Weights of a small GPT-style language model, trained from scratch on English Wikipedia.
Size: 13 layers, MLP 1536 SwiGLU.
Training: a variant of Muon for these matrices, 1145M tokens, 8736 steps.
MLP neurons of a small language model. Each row is named by its layer, matrix (down: output weights) and neuron, and shows model dimensions 80-175. Each number is 128 + 24 x the weight over its row's rms, rounded and kept within 0 to 255. Numbers have three digits each. A neuron's up and down rows have the sign that makes its largest values positive.
A block is one neuron, or neurons of one layer that tend to fire together. After each block is what it responds to, as a language model described it from the Wikipedia text at the highest values.

L9.down410:145143098115124099139068156119096129113183167092075131160167142081123127110117118157140108134174131140137109151185186117107131165127145133146160079115117108145156147120173142101116129162186143159100137148097130150153115111111084096131163106102108176131109119135118155139161128097156140118
L9.down640:068126126119146147131172123144105138103126157137131127130096114134101162120141099151115105099140120116105113126154161097153147120052120124126103105139119142147127127123141092152078177122133167126150160144129114088102104120130139167135132087135116160134115127132070117167149121089162135158
Responds to: Possessive apostrophe. The apostrophe in possessive 's after nouns and names, as in ship's, league's, father's; weak on other word-internal pieces and punctuation.

L8.down115:110102148106124114132130105155150140103104172155128170127113099132152155120146134131109108098103140145141133099135161157125153137093115175083106144122207124052125182127142091103219109135169147128189100092158136160137165133097127142108115101138142148099094156101138140096149130161122104161
L8.down805:144075100083130114166110178153089109124166151155113143134147169155129065144150105120071106176122116151087130109116119150118098137149113118193134148126092123141124093092085113143146087144147168163161153102125158134080170193112134102155145142139111151093133123129102159157101109137127131124
L8.down956:152137160104145109140148152124065109173110162147132180156087130128148136144173176116122089114107100156124137115106100113112118164130131159095146147146183159084134113145118112161140113099155152135108187121113101142112103108140140126096104091091128123131145138124162140134119119140102146144
L8.down1154:124132154111127135122120099134140123130090153123133104123130113128141162115086130097141129139132140138103130125131167138126154142129130170097068118142158100110097105093113159121159079092165147140130131165114134132170177129139122139170149123085123096129089124089131124138138119122082065108
Responds to: Mid-word name fragments. Middle subword pieces inside proper names, mostly Spanish surnames after an accented letter (Gonzá-le-z, Herná-nd-ez, Martí-ne-z), plus other foreign or split words.

L9.down657:131123096131105105144136117104121111112135130152104148170151156148169117073037121121121092103124087135105117136158082158096098134112131093120115126133068118145091128182155153140138113117135165135159148128090103131140138113164141140153109140074092115128130136101113118085109159122118177136
L9.down737:133117170134167154139112145167134076142096122138077192133139109148120105116125081135126082151112130140119155137128160122145127123134140152115087150113144152151146163138137099140159097178131114105135122137103122127132133165104118105094122131110115137139127083137078113136126160102137126174
Responds to: Name-internal prefixes and hyphens. Surname prefixes that begin a multi-part name, such as De, Mc, Le, La and Mac (DeLeon, McQueen), plus hyphens joining name parts (Harley-Davidson, Guildford-Midland).

L7.down5:124156109075176123047194130147113161120126145098107167157139107141110146128113140127079108138117179145111125134129138093147136157080098134105085113151109109155139139129122130112146128111121126110093140166148147104101138089135121108142107136067173132161130152071142121094127112105104156091
L7.down100:106112152151166161126109159095130107083162152115138134132119134144166168120119125127076141066122100136134133151146131110094130107102128101122155139091175143131080119158097098140119140148141100120069133118119134134132129119120113161175106158154139147119110078109156152136129132104149144105
L7.down239:163167124148119171123141132114105125135118111144117123128170105134140142134101126163131127145171135116129153149127084082139166142125117132123081132150132131133127136132131139121102083077102146120152149121123088147105109115122145106079108111109080079131157144183164098104127097107134123115
L7.down248:134160149154126156112110130127143079160118155126118184121149144101132163134133100159170146094128119137113154119183128075124100148086134125071123124134098133151095166108129113128125133131147108180138148135114163110087131136164111153117119107098138117156147148097175092088103127149165133132
L7.down1043:142152151128147108131096111141099099079095086122118128093129071149164141123133107160087131150130137101123135156107157130153130136098146144133156139152128141147131144126101093148084072080139098153141171116140111108111114117124112124118134145162088103095109157136126162077134129156163130096
L7.down1119:130173081174126074154136115134137114136118123152139142120127132138084107111145133113154155116165101110079123101108120112137156112072126135123098090167099082134147172152134158144117144112132095132138168157116122094154151142100120113134100166136098158094186156122145107096155119154116132156
L7.down1276:193168128120181135135095108102176137120128133119154115145116124155100163136137127131129121130101126148094149119107136134188114123129098105122142129139110132140083140152129110119173088123085137141180114102134113122151164100085127112121124086101124122140123111132147129154126129148079112150
L7.down1521:145127121116171160136129101137120091159155101128119106173133149099202144111116154163128086139154146147097168105134112115101144116159141125120138124134109113109151124124142198153158142134082149128092122139138136094118125127191137109125162179127164082118156129108151116108154157132173100095
Responds to: Relational verbs needing complements. Verbs and verb endings that take an object or complement next, often causal links like led (to), allowed, served (as), suggesting that.

L9.down65:140130111132132092173141144128148106146130114152137121109201137146145109125164120154106144128114105144119129132148152133175142138141116111140114090065107145143131075070065137118114090117110115151143149161102097127100149078101147135151110122144095080127077116168128126152131143138088121182
L9.down943:138137119155120134147113170143095142127121117168118128137152116135133149111134115070127138133179109141132097170135100151150155170178149119109112172134103165087150104125113146101150070086115097099129137159091072189123131081133165123154083106125128107123143115142107112150129118132100128164
Responds to: Word-initial "as". The token "as" starting a word or phrase, as in "as strong as", "as follows", "as long as", "asleep"; weaker on "so", "such", stray pieces.

L7.down152:107148130109114157162160147180115091089073094103129149101136132137133150079111130125138115150142088154117105175097070113168140170127125138139165144169091159125134099100082149160153083091134107178103154152117129119126128105130139133110134110120107092160081136133128127145142116127106138061
L7.down672:150120140132154120120149125140131109121125134106145091110127148150146149084152139098146176147161099125128153155151140184131105123129138154115111095144115099131153144154112120146095153105111122124125159123124139149140133123129102150085102097123117132111156152120150087141117130178143165134
L7.down997:110122171156079100126179105148083159160086150137105133102094129122138144161105118124135133115123077114082135102149124106121152107153154135090140172143116097103074077139110149118143154134104124159122143087111110129097156147141122173095095133160137120092123103092129143110141154150112123122
L7.down1055:168094085125138119159171095158162106101101088081154122076118111143110133133138145138161126179092155126155143088107125133155118165111105161104147123147116161141099123128099136149158174075098138162122200142145154098108142148126137145142115094152134098102105151095120112132122161136116143121
L7.down1147:162156111129102157101127140146089102123131133144097110143132112061136136081115147115108153118086114099116119126161093107149079145134110132110109139104116156156159155155113117131145153111158105118150140085140079160129104115145135124130115087114158144108155090181129105095169156165091160122
L7.down1175:122143142108134160140110121117152109129136065151132136096139197105147161114098139119148110109089107110116109157113138111138105108137119156113094119137152103095131151161136146097140136117099144135152170125106126131119121180108087130109120154108120112159146130116097109106124103075114121141
L7.down1311:101127122130135127155100086154136167096118122118129067165142101097158145161153106092132148170143094116153125124119115125144141168142139117131091157128124178108144153130103089146177101126071119168123080125127117158131131109117150142113150073138130124157132127126114079133107156137118151154
L7.down1527:165142147130162139086122100133096103137109120113146085119163146084118158129128155148098153070144119133165142127137177125116120082153112095075136119096131131109136167167119100167163131162112114158139143122122129127120113145130120065137119120127110104140113152130129096143147149122163144145
Responds to: Clause-linking as and and. Connective words joining a following phrase or clause to a long preceding one, mostly as (as tall as, worked as, as well as) and and.

L9.down295:164084203133147124103130139157129173131123133060153106126136127129113111139144137101169096115143152116154135131148124089113089157096107059159102128102079123083134111178150162139093083091161140132125139125145102160130089097120163137104091096129146151113087084122108115154099118122139130132
L9.down623:115092133124139133151098118115126143150118158105108078132130150165118166126139111124077126126124135116140121132201167105122145123114135112084126140124124115134120146146131146151141158124119125161093073138134119100153188114137138104134097101134109099152149078129092161136152105117138129102
Responds to: Geographic location phrases. Tokens inside place or region phrases after prepositions like in, on, from, the, often word-completing pieces: Adri-atic, Mediterran-ean, heart, Ocean, area.

L9.down1068:116123132119124114113101153176146110119090155109097161174123139152126169126141123135154114124130124144146111103100130103181133103133164103114118117152144075100095131121110120097160078111103159114098106101110127139129094103153133105141126117117140103176083084120149128100146082155145121121
L9.down1139:091130084121091087100114136115139122119127159134116128147098093107096140140133124174089159123148116135151128110114125107137129116085130188126192134121121138116105133129123145163124127130137120092150079094143138148140077114113136151143176102142099103131133074176123123102069115170131098096
Responds to: Arabic name word-pieces. Mid-word pieces inside transliterated Arabic and other foreign proper names, often after al-/el-, e.g. Al-J-ay-zani, Sharm El She-ikh, al-H-aw-i.

L7.down85:084076133124120112115154182132162104148125118109144156154079143129131128125132145124088109120132131165162151116120118123136110092128125131098130128127177096108115178145098105108177123097140146165067124140165129174141118145144089163113148095139141136122127137115092111099135108110157108081
L7.down476:133140103111122092119149172140137150108110135126151153129154110123080119145074124157078176101116142108139129117095128114137146109087119133104148131136085153137109145126149093124149180125137137138146151146135115132119090162080138094127107157123121082122136160146154129123156182123079138084
L7.down503:132129122133133111107137122121171127119117138146147110112124141153104110146122135190174138128133148142110162141156134130128138129135150142140106095113135102155117140137115146181163153124116166156127150179138152138147088128106118110174093146099114120156136106173119137112150088135132109092
L7.down549:086113104127178109103135142102128130145162149122127146121115107114140174106169150171105092101129143157138133101137183118126161112134125105123151138113111120122135140092140139134129061097174112095145103131104121151114109146113123127165128149086091125148159104113143127123076142142140091104
L7.down576:130131128128138093147144174137095112119155152120109122146121107110171095086114093161113100137114122138127123166163101125117106138110150115063083180156126139131147093114132110153140106115183100108119140128173141130097140154124097187111082096126102158106098183100140160103111113135107185110
L7.down704:123148146152133105101119142133180140103113104111134155132104145115104144148133136141170164145095122114149140167143139131106146149149132149131095188119124108118131111122157128105153147092092178119081105110082165114100084142162112115159109154160101112142144149135158144155115136097082138143
L7.down998:092123125110187114120140100134100165168111103121152115153146125101136129083166165122126098112167112114127121142125109154075137155154119096078135113102163133097130102130113146140161110085150093129142148155162149120121112158120146157109093159109142141146137138118095148121144112118159113136
L7.down1274:139144129121131146136098124139083134142154131110160118155122140145140134124139119131126099093120129123114121084109117142107160175115137123102137141102142141106086090141115099101165067127132095102124102155105186134100135112141138125129167112179121152167119121110105150095105110158147111161
Responds to: Mid-word name fragments. Word-internal pieces inside proper names, mostly Spanish/Portuguese surnames and places, like Martí-ne-z, Gonzá-le-z, Timiș-o-ara; also the hyphen in post-.

L9.down1351:137104125139083121123099128145130131128122142118145139121086188106136166128168112102125103125151107130109118106109119130117133162108156128104122156125134144124107140116141129112097114097088132107146135145144112131100108127173141120132159109132165117129153178119175137122140129140172139124
L9.down1460:143145105155114112121102127105093110126119109116069109141128112124150140141126132124153137150116153147140124147159077092100116079117146122123163117158103148128153134084101197128154163099111112149119134113143143093115117141172130120124149100131125119118149184130159118123167077128126110177
Responds to: Preposition "in" after verbs. The word in (also In) right after a verb, object or sentence end, usually starting a date or place, as in formed in 2004, released in December.

L7.down57:110139092097131128089170144128113144146106143102110145128141116145107151138146124161090143126120167127123107059148148126114147127160139133092130115121090173168127137089146170104118140163151120152109137139134144119157126126125122159112116124086083125103122097135113143131117128116123158132
L7.down158:106155097096106151092130146108137124144133128108147138160137123129113133152117127124093195131118149138128145110128127116104108089107115141129136150146140139187135086186136096139095137144131120177145142116137164120149104119124127148115102130122104106097155159132157157110110141085141108148
L7.down223:142126104135163131165103112141132141106141151131157113116101134170198142149145114170117122120101133106132127136125162090102143129114144136090131154132188113107134129137169138159113109107130101093126215107125158129115091181069129154142166151133098147134156142145130166148119151082171100147
L7.down285:155124128122123131066102132140111128166112120144112143110152155115121157140114156151131130108142141115124105122117102111122142137074123129090110143104161128103122115117182139119114101102123100120119138121137120141172110136081119118136106148149109097150111093134109152115134115120120107135
L7.down642:152147109104137135084118137119141115095104117117124159131124144121099152139091140144127107096110106141150107201128119080133115151123128125135137157093103155100120125137082124108102116087131152123093153127126121158124119145133133151129092126125088181102152108114140140127135133163137137146
L7.down1217:116127153113097113089137127110114113135142111149136135139150128140161144126155160105093168140123127099093136141119140121137150089127147134147105110121131154158106170128117113129136154159155146133116141118081128154068070107107078119112109155123130146104116153133149126095131129143139116084
L7.down1414:174122113117127135136144150141096142074107133127109154094164132137100121071153143128137114125076129094102125179139083094167169105128100109123145133141148111085128172164116113169126132086170147160075127158135130140098164153118112100134097145093130082091157145150126140075167084134144126103
L7.down1468:194108174113141113113090126140088136126101108120145145150170138137123117100135161114152135116134145126149116141147114092120183115112138138129116138098143140134129143128124102194103163111143092128122119140136098131095145154134120132145074122096086140139140123168122126114175057104143144134
Responds to: Role-assigning predicate onset. Articles or first word pieces opening a role, title or description after was, became, appointed, named, called or as, e.g. "became a", "appointed caretaker".

L8.down418:146156105105106145110151125161146148111112090119132128099151114151121120079126162108144136146099113143148169153151126145133146105085114172112123162115136125154147130141122126091165108114134110092145147099086145121165127153129082090150091185151121099144144104106153109132140125123088096121
L8.down821:111207126135144130124112107146147100098138167102128156132110124139103129106120127124134118124115095146124129105120110108117123125095136092097143147164119198128130127136168144076083121124107097174112136161125158109122137120135106166082144104130124139145143139141179160147129116178122160169
L8.down1184:113105101155154090112152118140161164133106137086155158111178122163155120100123144128146153147108147099167155132151098109106177106152115134105121108130094137123154143145151097115080135128097088111105110137120091127170143132128138122140113146093170126150115138140095127115124098122125146169
L8.down1257:150131155117129170093129135106127133100104121098133159147130092105126144112137136092117119096123131124135144142136128107175147102127128152139152121054138108131145134145118106105135128110170129104124171128163090138098127144111152152128078100108125128156125126128138122121121148165148094112
Responds to: Main verb tokens. Main verbs right after their subject or an auxiliary, often the ending of a split verb, strongest for argue-type verbs in scholarly claims: argued, suggests, decided, played.

L7.down574:148168147117144119142110119107103143096121091103160152089119140146101112109099136122164141089107148112153148123109095182123161114174145124136098177098124119117133141085125135131166155159101142160111132143143108115152091148105157135098137116084154112179122147188104131154129111118168124149
L7.down606:151147110130129128133107067119134161120134138157131166141137096124133105120072120132152182105112107113107132121188150181105127127110112154155099128127135138101134155130147100116117129175103102140104104123127128109100161099134101098135116115102124138142132143144141129167110109117118148166
L7.down659:129127079153156141111111137152118110142105102102127133173125151116167109124150138121136079138119102113065164182158156167128170145127107162130124159110135149170153160102118119173170154145110119158109153122165119101107087151133121145161103100134082154170132096150107147141123079146125121136
L7.down666:114141086115142086139157112133120127140106154112090179108119096121147089124110095111092144156128180129108098134132117090093140089120157111161122110119134122092142140127109095130122121123144186134186153148126128150128100125128115087115165123123088115122146153171124125126171140133175093122
L7.down900:098144100115107134166157211098088138112148082098122115133115139084091084100110106131111093197178096122107128165095123139145122166113129154087108112136103114137120136149143126106152107114144076137126118106155118115112129123131115096124066123083160141142136139101111157163122154148101150166
L7.down1247:137127160083117132131139097087070150124126093114113143152105107134140128130109174123108140144147131139136113123129128138133147126140118111140098166151161099080106133100109112108133147152134134142131149162132103141128119171108118122120122152082127202133170143159141079116174115142150146071
L7.down1248:145149089134152123155101085111136116086163121124164140139125098150133160148168155160083184106124115111108099117104150118125100136126117162102153096132087169132144150133137132122090082144100064117119124133136151127139152113080134099149127163102123119141123156137107138130109140096136136107
L7.down1352:100164125136115105128120109141166131098135086179136101109107098109164106109116135131115107097140121155132125125150092146145103095120099126164126135074177122117120132124155122159124141121130153111109124109153132178117109150109124138148138119110100137201118095181108144175135123138143081157
Responds to: Action-noun suffixes. Suffix pieces that finish nouns naming an activity or process, mostly -ing, also -ation and -ment, as in machine learning, editing, recruitment, construction.

L8.down37:195124094121158090139122145134131100127145104140100074177154128162089120094150169148117110137122118124154156124127143090102123134118103171155116112131171112119129139100110133098141158128102143096081099168146171121106160152147134119084138118106145114131120119158127125156097135052147149112
L8.down175:135076128100137099140109114106126116119159144147147153148122124171151092132141148143143145139153174096117117138114131152156129127115115137168176158144113099103112096116114121147100116115117098147125146076109135160116106152143149143108152137102102144125120100171103099155145169100101072131
L8.down656:112114079114156091117121078101155146158122141119138108197144106157126133116188124129096135115148087106119127128120128075140116127094079118117121093113123102100112129148177129120103069130093133083147107082140134150146136161139113109097142129133105110183101147136132133087111128116125150128
L8.down1246:134160094146105096137147134125121121118091092116067122163179118125101109089162140135117145149083116131190134171098126167091126103135149113125115127127134147093120145107148110121149131154130157136090106139160154149166118070114130125101102099151120144161128129181110121088094088117131140141
Responds to: Role or relation nouns. Nouns naming a person's role or kin relation after "was the" or "is a", usually followed by "of", e.g. brother, daughter, founder, owner, member.

L8.down611:108128091136135126143144172144130149160143120146124149164114138080127120113086161167114130122140115095121131131146152138162094123110103136150129144116110179138145124111088095141135135084108123111129109107132126122145159115090184113121163190125133125113114133118139099094090118158126125134
L8.down675:099154119123125120167158108131130120161105140172158134119171100123105115102122149130104139099162139146132160098098139121136143121109098100130158162106129160135078136119122154152093141092170190152114139120081132146100137135122125139114124135151124119117091107100076099098113085192160155138
L8.down1135:076146132144137117106102163143122151144134111138166132109110128121151121170123088128136146114137139106104109139144097122143116093150163156106135142084092130166143139112150127128144116175145094112140180162105125111090105142115095111132116114065126119124141147120170145156108134134144120129
L8.down1528:162125133162153145085092129149146143149093116125140126140083128110136118113102108133105129097142150127148192148079058119152099112186141114123140116129163179116123161120127112138121110075126150146112154110133107146084109153145142083158107118161123141096111136147143181114164114102115101137
Responds to: Partitive "of" after quantifiers. Mostly "of" after quantifier or part words (most of, one of, some of, all of, four of), plus "under" and label colons.

L9.down1187:180134087117169148122119121113138108066109062131121114146120098101149125097071101128091111127110108118146178146112149112150144091146082099159104130125100112126153178131125131150137095126142080124145172118151145113137127127103142157113122121097116114139154136183135105138114096088153145111
L9.down1219:144097098112117086154103085144079097120124098134121125123078081155132152120120104146129142142097111130113142067135148145151112135108116166155118128118138098114129141116123111139150126085149152169138141104155103095152104148122109130105148151119119139174114117173137104146114128139153150139
Responds to: Mass nouns as modifiers. Fires on uncountable or activity nouns, often gerunds, used generically or as the head of a compound, e.g. water (conservation), land use, housing, coding.

L8.down408:117139125139135165136119077096133112126162137123086135164135128118140113108110099132124140116115170132120103121146121101151142161127115158084117137144154121114113103087123109118126099162157118189123121154119148147114109155155112113161135097098134142180143104163149154148179148132127114130
L8.down907:136080131121114098138102088138097143120160107099132103105138102117151185133107117131144134063117131102150123135132095165117103135155120112150122168131175134152147125095131123123148115165117152178121136105145123151095143124119144211139107128135126107130147108088131084198139094101091123126
L8.down1125:133168091118146113132155058153089152147133098130129144130070106149153118131098107123182157157121156121118135096131147128120147098118109161114144158136129124171116093133134105174146175129114136127119140139074136133131111114139158138127122136111121164161133134125128102063174130137107136124
L8.down1134:116148134115154123122105098107138154109132115144113172146110150087126125107096174129140114159117134137081158154087124163154129109120133141130116136128143096136126116058109114135130160145152088127119112129120140118128127122147128170114140165081109105181176154151120129152175095112193114133
Responds to: Action noun suffixes. Final pieces completing nouns that name a process or action, often before "of": -ation, -ing, -ment (preservation, cutting, recruitment), plus production, promotion.

L8.down138:126158126147154107111121172082143143124119178145150186150131158155144074120116157084134127117137075112126117062104122136138135107095107112141100157160141114129087105104121160120123175163110132151096138071104124094093111101147134174110104101158159136119112159136107123135125136128161145129
L8.down578:135139113173109122103140111146157122112136164090115151109141127102130091118144157158124125172153100098073135125129074168120161101201116124114113078145104085164140150124155146140131103162137118169150131101141158126139133150106144069095169147159156086129145131095116137138142144154099141112
L8.down631:128148093160144115136143089164128102160106088087114113112119133121133145100111135142145177165135128111118131110122148128106144129115159155079143135149140126110095138110143127121146145142103092136093173094136133119137090109104121157120147109110098100141168151104174107139123135152086141161
L8.down1270:121146113122095155168099111128110129135107092116139109138108133138123122126111131116152120131112136131142146120098098152117112100123129147159147148161114121100069166127154105103142117117156099154138135127116138168144106119122135127148169098111138151126111131144143164118145131130092127139
Responds to: Clause-joining conjunctions. Connectives, mostly "and" after a comma or finished clause in biographies and narratives, that start a new action: "and released", "and was commissioned", "then enrolled"; also verb endings before "by", like "portrayed by".

L7.down2:138138144136111123083160150138154106112121112140107128167149121119142107132125147145090134139127099122146114146110084112097145129112122187118123150136120154154095160139132121114126121130124125104080134104114124119076157136161110123106096157151157149140117163161136114118145179090116165167
L7.down25:106144063119146138121148097135077085147090099146147119122118132115155153116180141189161145134124124134110133150114106120127134133091113118125134130154132111109119145133166208151152111120122129139118135154129175158124141153147163154074137118106129116151151121118122138121163145105135148130
L7.down205:130113145121124118104149088170167114157140136169097106136098089119140167134135142146101163139121096128105128105159107129138112148137137124118156095115135130106134151167132118108162114133084130124129181134117140119168154137104129170149144118102143129122133140130105167106145106104141095065
L7.down636:149123142149099145120097135139112130162139095152140113159120086095139124130169151124103119100128139176150133082110127098090185142122153132116161122141103075150156111129106124114083124114070133069092140123121148087109125151069135129085139121121150067080116124119146195108159126143110143044
L7.down768:115190150157127160116128133144125091177141108108175125138162117062133109089147112110143112116165138117093138129114177134093148168136130074122102174170101136110118108145101152185127116143110112142152135123128140120101126125148149159097094103126138085122122128110147165112136149145154098126
L7.down799:116111143135123161110154144107154157126136118114123174130162092171137114144106159105098165106095163098096137109158160105165081144168152159148110078149163144128154149118134118138152120113160120142146094182090130132153090114143112106159145139103144125154161111140127147139102143158129114146
L7.down1388:166115124108167119159154138110120154108123127122121127138102131100141169140145121134143116080143144163134164152137110114162131211154113128129141141160159119139117161135133106167119109143115152063120111117171143149114108175145115154128106113102124118177116141126089117109160171124120130107
L7.down1531:157127104127137158155138135133133143147144126106143110145084133079100154108148144149146135128125141149112138123107127111131176154094106174129138149150165101122156150127158144147116102163137137132147156100145145170127126137158126172134149160109110118121139132124111143097118147131109130095
Responds to: Place-name final pieces. Last word-piece that completes a multi-token place or proper name, often before punctuation, e.g. Adri-atic, Qat-ar, U.S, Hebe-i; sometimes common words like week, hour.

L8.down264:136133155113157109119112154069123122100108101108131144136111121086115134110139154124126120076144137112114144151110116132149130150145106161127117122136113135086140155118147159131146093140176147107157115112088120151093136156129112131166136111112129113150127130184136121098128101119134131095
L8.down908:154123121139136125110101121133114159146106106112130102142144109096148151141132151138136153129079120138137147139117137144150167110085136113127142110159108117151136141089123116106113167157153125159135149102114124156070095116153136127128097140091106079134105166105110139096142127153112159150
L8.down1342:128092095073135109142137102119094080105115134148179166148160120131106138119129139124100139088109116121137165149133160110150130116175135132151090150168112113108129143129106139127094126147172106141120125132152138157096130157118140150131109123140134099166067126125163158132144101167115078117
L8.down1386:102137125075142116147142141093111125107128098090154087097113159128122115132156132151148140113144147094133136120122132081161156136144111120158164136114153102126144141113117138119152079166109137142094106158137102176100091130163158141144119143124117102121117136128092133092127202165131130118
Responds to: City name endings. The token that finishes a city or town name, often its last word piece, as in Savannah, Modena, Mogadishu, or whole names like Paris, Dallas, York after in.

L8.down194:136112122131135114126148145122141133132146157117155128139131126130134137114134138090164116131195104101073108141135129104109101125119131096114137133120132165123121117131097158156123137120075133178104121094142119133093126125130093068158123140144116096095144106155112112134062143100140114131
L8.down662:121141083119104072147157152108122150098097143136107108135126154137126163082135149109099110084125109172163143116134112127107201164106138171090140085151118148119114134166171096153076075107142120097142126114112130146151094148113090147133114080095142115119112121101123120129121127116107089142
L8.down1126:086095114139150086074120154105167163138194128148123131144120124157094097089154102098121081103130096154098140112089130164090108109109115168153116110105110116089133140093119142115147128125097145145141113150136146154131128098113146137159123112154146148121138104117130096118151146155142066090
L8.down1350:117111161115129156089128169142112130123146113142149119110116120103111139096114128096108144135150151122119169153117099145093152135162102126120125127134125120134141174150151118083135140152174119155118143117146124145066162098132161146136131187148134112117154137127162125166136124105148107111
Responds to: Mid-word name fragments. Subword pieces inside multi-token proper names, mostly foreign personal names, often after Al/Abd, such as Abdel-az-iz, Al-ess-andro, Ale-ks-andr.

L9.down202:125135130132140163110138154143148156177136137110145145139106131169153145132118099126151137127105089120106099115127144089104098083130112095181112144106135134147156108154162139156115127143172116139096130093090123118151127132093073137095084142104118107137113139116166139156155115144172120090
L9.down1405:122113153136096144133094122116149118166126141116163138153099131085146150128166124157125130125146147186146120099113078081123132110141125152133171146139126112132109132131144131152152109132137134129133111075091068125140127136162147135125109144106106116130129170117172129174092133122131149103
Responds to: Relational role nouns. Nouns naming a person's role or relation to something, usually followed by "of", such as owner, brother, founder, member, president.

L7.down42:166132178154106116118141172172129146115112089146095101105131151128123181119144133108160113161132131141132112141071137140061157168137162126125138167185142118119157121105116147148105133150109117110147175133105093124138136115112113069147138107148136140139111140131124111110131048135140137128
L7.down137:116130156112123139110123137096140075124118117141146196101124115115115192134154151122124185147089173145144130113124145134100136112131112146105142145135190120109183148154108154115146132128136142081150186114108150166097110132150112136103143112096150104086154069164123123097130142136110169131
L7.down473:108117143105154157118103153121112153098154093132162147114150106116138169148176157150126145119149125115162119107178099083153183129103117154140187103158137142130142119124114115126151075162147136122182104153123127152116105118137112143123097141099144067153100137140154156114142201144093143149
L7.down699:131150127142139140124106118124128166131157137108122135112123105130140116114144147174119102058120129134130142148121134099167162118125115144135124112155133121145123166097147134112164111122127158105159144137099126138087101098111099136109103081128096103160123162158125134084115149126141123150
L7.down764:123131152118102144142070139141104128125119105165112138114137128107144172125132137125097157142109169144088134167120164116123139114096153121158136124119123165126126099076118154133153118143127131130169128082148077102158146100109125115133123148082143139148124122140106120108123077108132172145
L7.down773:164104161093123093147150153113112151120133127150140114102162123085098147136130117095114129111141160144140125105097151140126135099096166116112116172145108081121159147112128123146114109104120098111125125147127101130136112147127105098132132106139138121105150172146133154156109105143147198103
L7.down1212:141110128079139157133156150135153132114133084116160114106127112102117151128155155137118143092127138123144141137133118105183163138126063121149155153152127119146149122119146139140115124150157118091130126144110094188110102126133153098096133127113134058145110154152097148123121160135097162069
L7.down1354:109142138083179105122163147138088103102126127132157115111139123097115143124142122150159086076115142145109097105135150146130159147119120144163173137154097148114115127089133090177137115156129134082148104101116100168089118153129106136109134161110125115162113115144111123130126150125149096147
Responds to: Place-name final pieces. Final word-piece completing a city, region or country name, often in tables or after "in", e.g. Seoul, Zagreb, Beijing, Stockholm.

L8.down43:150130122099127124136160112131094187084112090079147095122120110138139180144155122157123141130102166139116134128096142137122186152104100088140133139134123132141177123083139100114132091151107145135129130080141144141093095094154110154125123155144123118152070125118119085157132157166135166132
L8.down402:174122146164110164108121127118152120132097100121168127122168137121120131131164133114111149061132141155108147157119145135143115120125120143176157123094165111117118149130154165109131171127135139095106105081161139116102102152116100142173134096104099119158115108136095111160141131115117139103
L8.down512:162165142123139150097115148138108111126124087124145140149117139101165123136123149125137127159122156112166128125111113102135155117169117122086142117121125115155115113139117139130136121082116110128099170090103119148132102161092099096145144128110137119152170121163104140141168165125130156133
L8.down842:079123154144119129151128132111154102158146140136152129132145164121119147147133173095165130123162117099120127100118110120135103162107133125127123142163117201108117130140170135163163117137176150092122084150161156099159084122121125106117203127150141075119141179101157114149125127123122119137
Responds to: Place-name endings. Final token of country, state, and city names, often the closing word piece, such as Niger-ia, Croat-ia, New Zealand, Pakistan.

L9.down96:153147111148083141103116143154132128162137100097150127139138116101156133137126145156127126152114180132121137151132116117160136108149134079145137142118069096145141097122182139100123121111132155160145140115118163108125099118127084133133097167132159084182123174157109145152147132124117159130
L9.down826:136115068134124134144107143130142144139142162149143103137063157156134109132155114117106135089096122100145112160147156107149075141149136121124079082128142112151080079175160127173124109167148133178137126124128162136085138118099118092169149140118110150167147122104127102095107142126146142131
Responds to: Place and date endings. Final token of a place name or year that closes a location/date field, often before a comma or table bar, e.g. Paris, Tur-in, Zagre-b, 2007.

L7.down143:129160127137145125134120090114116104145130153123149169152124107135125124155131109105126100105118100142105097096115108089081128094155156079105111104149103134142112135145115165094105139137130082109136124149113104118130090143151114148077125086131149159165170150131139098103088140169170128147
L7.down324:130164131134173134101135131147135117109153163138154136126096143122139135129131162147145131121104140095138086158133141109139137134126133166092118138151172118114148099124134131125115118122087092088118162146152107136115087119138106124190127085128164133148143096106148159120120126130128117121
L7.down371:108097182132093094120128106136136150173129133110127105100116115134124146130151137125091142119154126145114126147145092107100113148145126104082118123119151144132166140135139079073118089096154103126120125095120120121159082131132102141097097105176128152100154146142118158168107105072131104160
L7.down497:148115133135155100127121151170142138152147104158177136100115167068123133105159143082106161126151110136104072157167137142173116117131147114132116110139128113132077178118081129081074117151128148127099131200093116131188075146145112137134134078148145107124165168142160152120116131128043122149
L7.down523:121160149109096136144111127145153138162134149142151124158139166135119173130097117116119142181157139169082112102142138112126139126122137096097108139138136148126153152084151098168126100114125081160107129116122119082115085158110107121162128161142128109154113128169170095162112136120086136116
L7.down1071:152134135126107177112123120116134128128117126159121152100120127145118093159158108142104122128122167120129135126123131114085102116083124134111112133097089133115153155097182131158148115114150131108108115122144131117163149110104119107121131164152153121094155138147113107126129154107151129106
L7.down1282:128167150132085114121126125100150122159134136148099142167137168138142139106144146159125130103147158130099126111132117112140169163114138123099121117130118136138129166104170143085102126106139144137119151113161143184102122104114103093125099108081089164168166110134112111101137192133116123109
L7.down1482:128154175089136123126149156115149145145130151160173135146114128139139145138107143149148131123127125110122129142110128131145135144116122132089150202112110204136138145143112097095107152112085150123139102163130144104102107145103130153084125106127118128107090108161150095136078122147094142140
Responds to: Prepositions linking noun phrases. Prepositions, mostly of and in, that join a noun to a following phrase inside a fixed expression, e.g., Rookie of the Year, seconds left in the game, away from.